config.toml
n_layer = 23
d_model = 192
n_head = 3
n_kv_head = 1
head_dim = 64
d_mlp = 768
vocab_size = 8048
activation = "relu"
norm = "layernorm"
norm_place = "pre"
norm_eps = 1e-05
positions = "rope"
rope_base = 10000.0
rope_fraction = 1.0
qk_norm = true
attn_scale = 0.125
bias = "all"
tie_embeddings = true
parallel_block = true
init = "normal"
init_std_qkv = 0.0352
init_std_o = 0.0
init_std_up = 0.0352
init_std_down = 0.0
optimizer = "adamw"
lr = 0.00187
lr_mult_qkv = 0.4
beta1 = 0.95
beta2 = 0.95
lr_head = 0.00881
warmup_steps = 557
schedule = "wsd"
decay_fraction = 0.795
decay_shape = "linear"
final_lr_fraction = 0.1
batch_tokens = [32768, 65536, 131072]
seq_len = 1024
doc_mask = false
train_tokens = 629700000
steps = 8625
dataset = "wikipedia_en"
MLP neurons of a small language model. Each row is named by its layer, matrix (up: input weights) and neuron, and shows model dimensions 48-175. Each number is 128 + 32 x the weight over its row's rms, rounded and kept within 0 to 255. Numbers have three digits each.
Before each neuron's rows, "fires in" lists the words (lower case) most often at its 100 highest values on Wikipedia text that the model never trained on.

fires in: "in", "as", "until", "on", "by"
L12.up712:118143147153081114055113192190106168176116127106198150094153127131117125197155138116108173177182156107118188171098103093143112216092100153145136081080189161116097140126144167128153081112113111140108085080109148100108118100160161090136169126150154090153136131143155126145129103109101112094065096117081125102242096152089174132149121102105118125133094126120147108152068096076108127173156

fires in: "to"
L9.up414:150108124124080140138091094130089224113129076123182137106122080143102098111094155123122155119142151083070077092143168155165113134102102147117162105094090039159151101104167154121132130171165121188134091103045120087138136102152134108185121186140083113129137153073103181138135140203076155126134121179129113124075165142120158117103166079131140064155125144125119119133125131082106118159117

fires in: "band", "they", "family", "club", "parents", "album"
L11.up724:156153146139086146098143109110131104157106110116086185139155105149128157142129128148095135125126153104113143115101122125120056122121143068121102134127127143080182087140159164128116124142193093146096125095164123115132114213105176121113061195175118131148164152074102151096154112192103140133052154158089143097132101181124128084095181141132096133187083146131146131146171108189095157121139

fires in: "not", "be", "in", "make"
L9.up397:135090114103140150155090087219102161129077145122148121152113166131109132146143137149125158083086160087101147140147153066159110149159099139163139128118102100145165124170178175138135142157130118156093060026093174090176108155087084110114131126110210150153171169087142125108131106187107115084166134097108167089221119202126156080099167118162100126150127142114155166137161123094097144170123

fires in: "band", "city", "film", "club", "country", "album"
L6.up197:189143188140087197125162166173090092156122130122121167101146138118157179090147123088149171110125131109078115108080154117137108143156135116160150099174112176156149077127171181137122077092168078097093130098160163158107092218114098170193162181164109148132131173109128085142117137215120153109130129104096184122154148179130152086123105119102143126170092063164111128109126091133163110139168

fires in: "to"
L15.up224:170126169129138171145145135142133158107138155072151157097174106107115131163097128116156139137086123101068148165091155149183147133135113123129176144116111053090185141149147150169138079115140152222120087092037140076110129160107114130083116172157126119137169148125084120140138108192098139092082139141069061103139136169100141123087114100088110134103140154163147100122149119067087094154126

fires in: "1", "2", "3", "4", "7", "8"
L6.up130:111130081075114230129133133133136138153074112083137123091114167134166146142127103135101189121120090142110160104123166084148124132133143094107115167168088162154125101118125190145154061093126096133068102146128146134118144116132121133127131155134138182125160129102158160211111100143121131125104171116118130143152106128128117206089133146149158142167125113062152105168117114163121131100159

fires in: "not", "can", "would", "will", "and", "help"
L9.up22:134075081164147169170129049130122150111133140109154125131142150118103110103168118105097124110110149120125126097114168099165121143067045106139176167087126070169168081145140102118129126120144134190055135139101126080136124128085156111162169172135103168126174122093164102123134156160127128145130131187111161124101170185152154187056148136126143092114146095122172078116191117123145135178115

fires in: "song", "two", "band", "album", "single", "series"
L6.up664:183189147152091194114112144154030118153143141148102174138135105165160103129110156154137196174104163050140122113084188113150104145141141130151166124088144125105116139136208158094116097094181105110040142111127160152142131203100094109134150207181132147149135141071124140124135103115124128131121165148048162163153119165086138167131099087108118122142097032127120114114109102104105123133142

fires in: "and", "with"
L9.up639:122162121157052150098136100156100143146130111141077115135124140114185153069159138122165119097094135156076179127079158078134080096085109086142135122167122171112171091196103148160150031094179117113167147097140178100110102161137167130223163108141127136115092110121172127147159136120141102140147173179109153136130177122136149137100131118138168138120087116183059087146174115159121132133117

fires in: "the", "of"
L11.up91:132143095152081114149113101146095140113118144167125130099116121150156169140125071209092082170112151091108224160120124065173139122137047127174170061159135123135137087198169160103092120087138088121050128144116178108101130115163126145131167159090139126094100110085140116099154137111076141134024167121144151115132122129132132124104170128157114062142134094069086103158116137091128060130166

fires in: "to"
L6.up425:113154165125111126081109073132143136094086135120190092142148140115091119079153137103144134165153087122124121112130158123160128133106119173126107118150084093181058119108168163117190084144150140149127109136131139084114090160146141130165113170152119108172098159132102132136150134159120160060071160173113096059117135140136164189101188129185148092124109148081079084106136113098069108093087

fires in: "during", "of", "made", "began", "announced"
L13.up148:171203148113129182099114148178125148076123179095161147131178149109160149118133082149130111154085129121176152110102163137114080153140125095133126096186211151102124163106127123065170096145156160124098109132114117155115100125156100124130162135154114150133115083139064126126129112081134130127132062136123108127216078170074095102124143101180111133119131155123151110145162099114084139168174

fires in: "to", "not", "would", "did"
L16.up33:165100144164125148191152082125092166131188151117166081027180149129156089090113147125091103094115163103088227102108155118172126170090101131150134105129147088127159091137170181169124126099118191116143093140059147108117140072157151124123173159071110136116127162156083184123152146189121193128098205175096127168120118142133138130070152095138126124141134113125130073106154093114105113092130

fires in: "with", "without", "following", "obstacle", "had", "under"
L9.up306:116141141149068107089135135120080172158122140183078144115168189122109128151171104114178089143129130112112086117135157106152052117170140092107080123136145108145164121160150156159151113126151168127089107071021139120136140179153125113120128118118153068090128158173141149165147118155148121175097235163124146122147139163140104124130147094082139127119127118156114067231139114111110152136160

fires in: "to", "would", "will", "can"
L7.up211:169147098149111164133149094117100138130110120088162132117120099149082073131168126167140098094119112127125103136197127134179128162098075123088059125215077087216135136135214143106180136131157132173177096101133125081114106191097119127111167139129124125150104160129133132135154153166123121130153119168112122156131115147181172094135167119128125132115143134100157059137188097139115100207137

fires in: "in"
L7.up610:155136121113140185073132107125084138137170151115110090096129106088160083191135116147147087142157093038155149131143127064111146128068120155160153112117143176106129133111154220127148065137103123148135100087087161085095130119179152105129120133133120120103133089096144139124111159140085191134097105150116111203181067116146222133116134111157116151185160131105143112127088120088076123191145

fires in: "part", "number", "instead", "series", "one", "out"
L16.up119:132135149172141091088157104123098123148126121105172211123207132139092135108183077159112081115084155094149161129108140168151076173140051101141093093096117104160163154182105090135149134145175154136077155151128172129090181177113093146165135155079153102144110118197133175120146127093095062073117150105113132110125102104144160102156147088064142144112111077162089103150159115133087159186117

fires in: "not", "t"
L11.up509:153194140076135127151124104142108128167118164120145117107117150150136115143106141138095136109149149063145193108144136120144118130098118150150133121175098148172124157095120165120120118097164097099148128080112102128112151143141116145105091151125145126168159131114164151174103124172073136117097110123131128098177107193099161136067200141196111145162105124081139110171148130187123110128178

fires in: "of", "from"
L9.up486:150093121088140138088135168173142139089074116113174138129186134110125125151116161143097072206158138098147111088053104112147167119112126119191170125141089156123145185165165097097161120069122099104041060137060146142079123159129107141117158107139139142119084106137154141166092139158073147131117170147166142115129133097087132192129157082121163135143119153117099125102105130168149087095162

fires in: "well", "one", "much", "number", "among"
L12.up89:149183173130088113114114116191064134157137152160106151130113112093104073122174113148149105131120207123148129133082139076139110124138083114141066064129097113141210092197142155112102122125137150142085099095141188090123096117151086200184129162185126130122140091132146161115131130140114096127088154170098149070061139129141130119075136135138179128162096077168148162128171089140116088157102

fires in: "of", "following", "during", "for", "with"
L12.up233:105186183136123119103065113191073189097066116118140174056208109193148109178139126131129095193082130106116165114115131146114103119143106091137102115112208063160146166146164086113136122157132130120137121195131144129128100145146141131115102172121164146154146051147156150149159127117101144147098158114103088141105124195076120172123195106117133141149139155135091096139055113162109076093165

fires in: "and"
L2.up599:131129134161146110151083084129112190102144106115157074144152106146093090067123127141130122115195137141082181114074128099115062112096089075131085157132127153161102133181115162121116128083118132185134139128131139133138151161173188108111181135146125171160159114108211098131139075151100137081112183154055152150107146138100119145056118111098212095089167100137113175095177127163077070099101

fires in: "of", "during", "whilst", "early"
L6.up741:089134151098079123112106127168091137077139168140193168116118109082184105129148087159109060153127077124114145166134105137135062143124139064107159054133155147113167153144137136171202036134111141069162164136130198121109130142133029110114136145159183118166143165160103151148135115072047152117131130098133097093104114132158127149117175103113120120188117120089118132142174102093121142146196

fires in: "and", "or", "as", "to", "of", "general"
L13.up338:177133100117094100120131000122119148086160168166131113109182118117148085065126104094157158089089129141101126120109142138122098137135156092106138106144110145208180152193093134164126154082100066131111072125065109142112149135103169157132171179113135131148141137111163117184138151175147086052122174152055050098151159129123096139149139117095159108136137145150076129112168132219110087102103

fires in: "4", "3", "2", "4th"
L6.up159:145165094108072172140193140125149173104093119063186124152115126134114059111173138172094152129083123109110170131136137117161081166090121135110158133153161152107163134108130132122142096124143094177107095179097166118070109158159120130107165141170138068117111121105185162152142161134119113126149133097125130098136137177078120188163160129127097124162117150081088084170145142166142121158137

fires in: "was", "s", "did", "its", "for", "went"
L6.up264:175104152128119146156119071147113139154178134151081125095100094140108117155174140182118124074151119134119153146126123086145083140145137137139132127079104046117145124082134165146142104132091156155076110130148185123127115127118097149153145157134122166103165155133090062119151056149137184047113162175032158146142105187170112104113128097093112094144153125115136104174182126115026168121149

fires in: "not", "to", "never", "mad", "ll", "once"
L9.up755:146135115156058132139160103171076133129126138070175181111087132095133102092134140176095127132155145122147124068176101139166115145113118156082179089167127098176124141141140094112202105093183146170112090126079119108157101111156107114130138141126153117174127126101079126181166140179121122129112097137116129178126146175194139121087195110058085135158128161081129116157229108195095148198165

fires in: "and"
L11.up92:117109086138101189091125091139118172191160044144134114144138143133111096042116142180117144127097159150131143156147151082132105139067045088116111178074141145122117157186118134123122138117082148145076119110162128138054115102146087141109152166107176143128140106122203105150115094132107128055141092179158111165141136128168123130090125105137131109135120113162120079113184146055129111143069

fires in: "of", "in", "under", "to", "during", "at"
L12.up695:099147100102109134102142216141138170086084091128144089090188144032168138075148098151132136126127169097118140151138159130161126167130081123174173139150070085101142104153122139153168071107123129144109149100092136058110130158151095133142123206175102146196123155141089074135150165146088148089090128117156060125168138127145139155098129136149135103170118161151108069133149119136113134116089

fires in: "and", "or", "for", "of", "to"
L7.up498:164130141144157135131099096148117143129123117058122144122145125104120140095122141143151187137117163124108124145199192103174061110129111081114139104158122176156093120185123162041185095120136127186100074096075126126091104098172094148175151208140104151195129098085088112117090159140135085168103156123168129129151120129114132152062125075124194094144172107119101121169131130124105094126132

fires in: "from", "of", "general", "left", "minister", "party"
L9.up173:167098187081144152082096087118126108146155191151147153108125167071090123157102134123150159219092086088075074112141170119195131152127122138150119076189112145153149129134131101153144085125173135127086104140109141159079069146141095123107219139111110126175154120182133148208080151125142146130089161147087139092115106113100161161138134052142142076125112150120075114133093124155093092107202

fires in: "7", "6", "8"
L6.up600:122124144127104136179194143205116228176113196110173141070135154152105148077140096173124081176119141122083150141147201098176060132157100108082124162130087099099113168118127144154111037096149150128117086154114185077074127117153119147098104169128127168112180125111155145193126101130124128105141175093169123123148129165104126176089199108126103145159116119122130072138053105133111153133142

fires in: "to", "at", "reached"
L7.up375:137146131104134084178208147160119132073118130097128123068156162116151096139153131146119101151150157089007119111123108148198123131106086103148166162145076080113129129134123161106158111147142109219070078150093158121091119107191071124125115181125104132128169104143118130120125172135138192110047079193166113108168078143093152153070144094168125109109135138126112105101135113066134114179146

fires in: "is", "are", "s", "was"
L20.up29:154136137149121132137104123179105119125112118134157152106084151100089115104165115153154106138163095067138214148089163102158095160109063194128153124063166124115155101148162177108153156149163137172079069094138154094150066135103086129176174130143118136111081088125108148160155093122155222131091180116109142136194085204174055129129114080137149115157133101086138118132145151110161097068174

fires in: "to", "with", "had", "has", "have", "no"
L19.up26:117152099149086163105215074143084188145105148192137149123124136148136117118161101140147121143127194141069119106122115172182091121100114093090127162140084042151169194192137124136153119088141116116114088141080150092110058155143113152164120110121135160137192105096147130115144103120171082147093186208084116104093072155163099159139167085165098139129108130125120078172179129099104115135144

fires in: "of", "the", "that", "than"
L6.up488:114145108137102091140171136131126190173104130109125159115200142122182120117149109211104126151115128149105199067127180108187128145100120100139094087108106086098124140168094163124173109146121126142102113117101208109069098065131117141161127121132121142103138135093251168189124165086090118104143111124143092090117143108119173139115194137129113076129144132129111126156134134075148048139110

fires in: "to", "can", "should", "t"
L19.up699:110131112132157172173152064112128166147158148121108082152105084118136087108150125182117133115155152129080111178161099152170104119130081142110055083144108094154093179151156142092147109139134143166108151062086156083139027097115123121110090187114123094159178131121129159146131080136143171043120183193105125111121090136119142148112189094120143103208129124104126126115179125122078102145108